From a checkpoint of a small transformer trained on Wikipedia: a variant of Adam for these matrices.
MLP neurons of a small language model. Each row is named by its layer, matrix (gate and up: input weights) and neuron, and shows model dimensions 96-159. Each number is 128 + 32 x the weight over its row's rms, rounded and kept within 0 to 255. A neuron's up and down rows have the sign that makes its largest values positive.
After each neuron's rows, "fires in" lists the words (lower case) most often at its 100 highest values on Wikipedia text that the model never trained on.

L3.gate620 [123 204 115 160 151 119 132 177 170 119  79 144 166 155 163  71 114 128 152  89 156 108 155 196 101 147 194 104 100 170 111 204 142 193 121 134 174 154  50 118  87 168 158 123 139 100 186 127  95 150 148 134 111 125 155 128 167 164 170 130  70 138 138  95]
L3.up620 [118 154 125 104 126 149  90 126 111 155 171 103 134 126 130  83 105  78 137 173 132 120 152 115 173 141 146 137  74 146 148 182 162 142  90  86 103 114 113 105 125 150 198 139 132 170 146 102 156 111 114 142 148 182  97 147 145  88 123  77 163 140 158 183]
fires in: "of", "two", "the", "early"

L3.gate1046 [ 63  80 118 100 141 173 122 182 133 157 143 148 180 139 147 151 183 175 144  83 141 176 125 144  80  82 133 189 114 108  55 114 130 181 195 142 130 103 162  92 134 116 138 127  96 128 165 150 104 134 124 114 124  97  74 126 116  73 133 165 193 128 120 120]
L3.up1046 [113 109 124 136 114 103  27 142  96 147 143 120 167 114 174 149  94 155 144  76 125 103 130 141 171 153  55  93 143 126 119 136 103 136  73 106 121 136 107 122 154 135  84  92 162 171 128  87  94 171 140  82 121 125 145  77  70 200 148 171 137 162 162 124]
fires in: "in", "on", "of", "from"

L3.gate96 [122 134 162  91 132 121 151 123 140 158 120 155 118  78 107 165 117 145 156  88 194 134 157 173 104 158 144 147 126 156 187 119 149  70 166 155 121  97 155 112 105 119 136 158 185 123  88 161  59 101 149 158 113  82 138 170 105 149  98 116 151 104 129 120]
L3.up96 [127 148 103 155 137 125 148 158 146  98 166 218 129 136 143 108 105 179 171 158 156 113 119  63 112 108 104  44 133  78 147 130 186 102  93 123 152  90 129 146 102 132 111 155 179 133 102 168 149  93 151 155 115 112 111 173 162 166 150 142  98  84 168  28]
fires in: "as", "on", "from", "after", "by"

L3.gate666 [ 95 167 125 126 167 143 191 126  91 138  82  79 158 148 168 129 157 154 156 117 151 166 141 136 125  75 169 136  93 168 104 139 144 166 121 161  93  63 164  93 134 126 198 132 178 156  75 133 109 157 159 149 140 133 103 144 124 147 156  92 104 170 142 169]
L3.up666 [109 109 107 160 100  89  80 129 139 138 157  58 105 127 132 105 110  58 114 139 177 124 160 169  95  60 134 100  73 123 146 178 142 165 163 184 140 172  90  97 120 152 173 139 148 145  98 137  98 151 145 146 168 134 107 114  94 204 139 126 113 132 109 135]
fires in: "of", "the", "in"

L5.gate656 [133 160 132 169 116 139 144 138 134 169 104 144 111 112 124 124 104 133 155 119 110  92 134 126  47 104 142 143  97 137 155 123 177  90 144 109 147  81 108 131 196 104 160 117 149 151 129 160 124 116 132  78  98 160  78 131 147 144 149 180 123 123 158  84]
L5.up656 [110 106 125 154 183  97  92 151 176 107 109 100 155 124  82 131 114 110 152 126 148  47 147 189  58 137 133 105 100 134 174 116 113  97 192 155  99 112 134 109 183 108 112 124 120 175 164 102 138 118 133  68 195  94 161 150 108 139  97 142 104 120 157 126]
fires in: "of", "in", "de", "for", "der", "american"

L3.gate423 [127 112  91 142  55  69  59  91  70 152 166 136 126 123 142 150 140 133 155 155  82  87 116 149 140 161 101  87  88 141 108 140 139  66 120 156  98  85 100  78 110 108 144 153  91 198 115 138 113 220 139  96  96 103 112 132 101 153 125 113 143  43 142 161]
L3.up423 [143 175 183 152 132 180 128 129 151 156 160 140  83 135  76 146 101 136 118 153 149 108 127  98 142 137 143 104 156 117 126  92  98  87  94 117  92 115 151 141 103 130 132 148 106 121 132 111 115 110 126  70 153 157  95 111 185 155 107 116 161 188  79 131]
fires in: "a", "two", "one", "an", "three"

L3.gate702 [ 98 108 158 136 163  97 145  57  72 120 157 184 105 118 110 100 114 155 101 114 143  81 135 201 122 179  88 146  92 141 151 106 161 116  79 118 132 177 133 112 149 114 198  91 164 176  89 135 168 166 141  85  81 164 121  93 104 147 208 119 121 157 101 129]
L3.up702 [ 91 143 120 171 163  90 130 112 152 113 175 141 136 143  66 115 145  95 128 178 224 117 146 148 166 156 121 155  74 119 169 174 138 113 111 129 127 102 164  98 118 143 141 107 128 134  95  40 131  93 108 145 120 125  85 117  92 165 104 111 144 139 186 111]
fires in: "one", "1"

L5.gate870 [ 76 122 137 112 139 107 140 146 105  55  94 166 173 142 146 145 186 138  98 109 151 127 137 111 164 152  71 150  72 139 123 131 155  84  89  84 132  77 141  47 100 126 112 176 132  90 122 109 137 179 163 122 118 125  93 111 130 108  80 137  99 140 123 181]
L5.up870 [140 126 169 186 109  81 175 125  91 130 141 122 169  70 155 161 191 110 112 162 112 108  77 187 143  87 110 100 126  91 139 142 153 148 156 103 119 133  72 102 100 133 140 191 151 118 132 132 137 149 104 137 115 185 110  82  87 115 103 140 111 110 114 151]
fires in: "the", "and", "japanese", "chinese"

L3.gate319 [130 142 154 161 143 129  62 144 130 135 153 173  86 114  91 120 140 178 244 144 157 119 111 178  99 139 147 149  58  87 183 118 170 102  95 116 158  85 136 113 112 182 158 171 182 140 128 197 108 133 173  82  88 176  90 130 124 130 176 127 117  70  50 103]
L3.up319 [107 121 105 150 132 155 126 102 130  74 159 153 153 110 148 125 106 126 132 132 154 159 180 156 166 107 117 109 138 101  95 134 215 108 123  81 105 107 111 128 108 117 113 125 182 141 181 115 128 114 185  90 109 133 102 139  96 130 163 111  95 161 128 175]
fires in: "to", "in", "as", "by", "with"

L3.gate435 [ 68 161 108 135 150 109 210 139 190 105 117  97 155 114  89 139 154 152 150 108 123 136 160 151 123 190 110 110  68 141 128 118 105 121 179 113 110 157  49 132 120 154 149 126 139 146 110 134  76 119 143  83 141 155 151  76 122 183 144 178 139 162 101 189]
L3.up435 [ 73 109 145 152 144 128 150 142 153 134 164 111 110 125 124  95 186 131  83 144 111 122 110 164  94 135 140 119 109 152 141  88 166 102 108 178 125  83 110 132 128 120 121 126 192 162 104 187  67 151 138 148 102 110  95 134  74 170 165 113 153 173 156  79]
fires in: "and", "of", "or"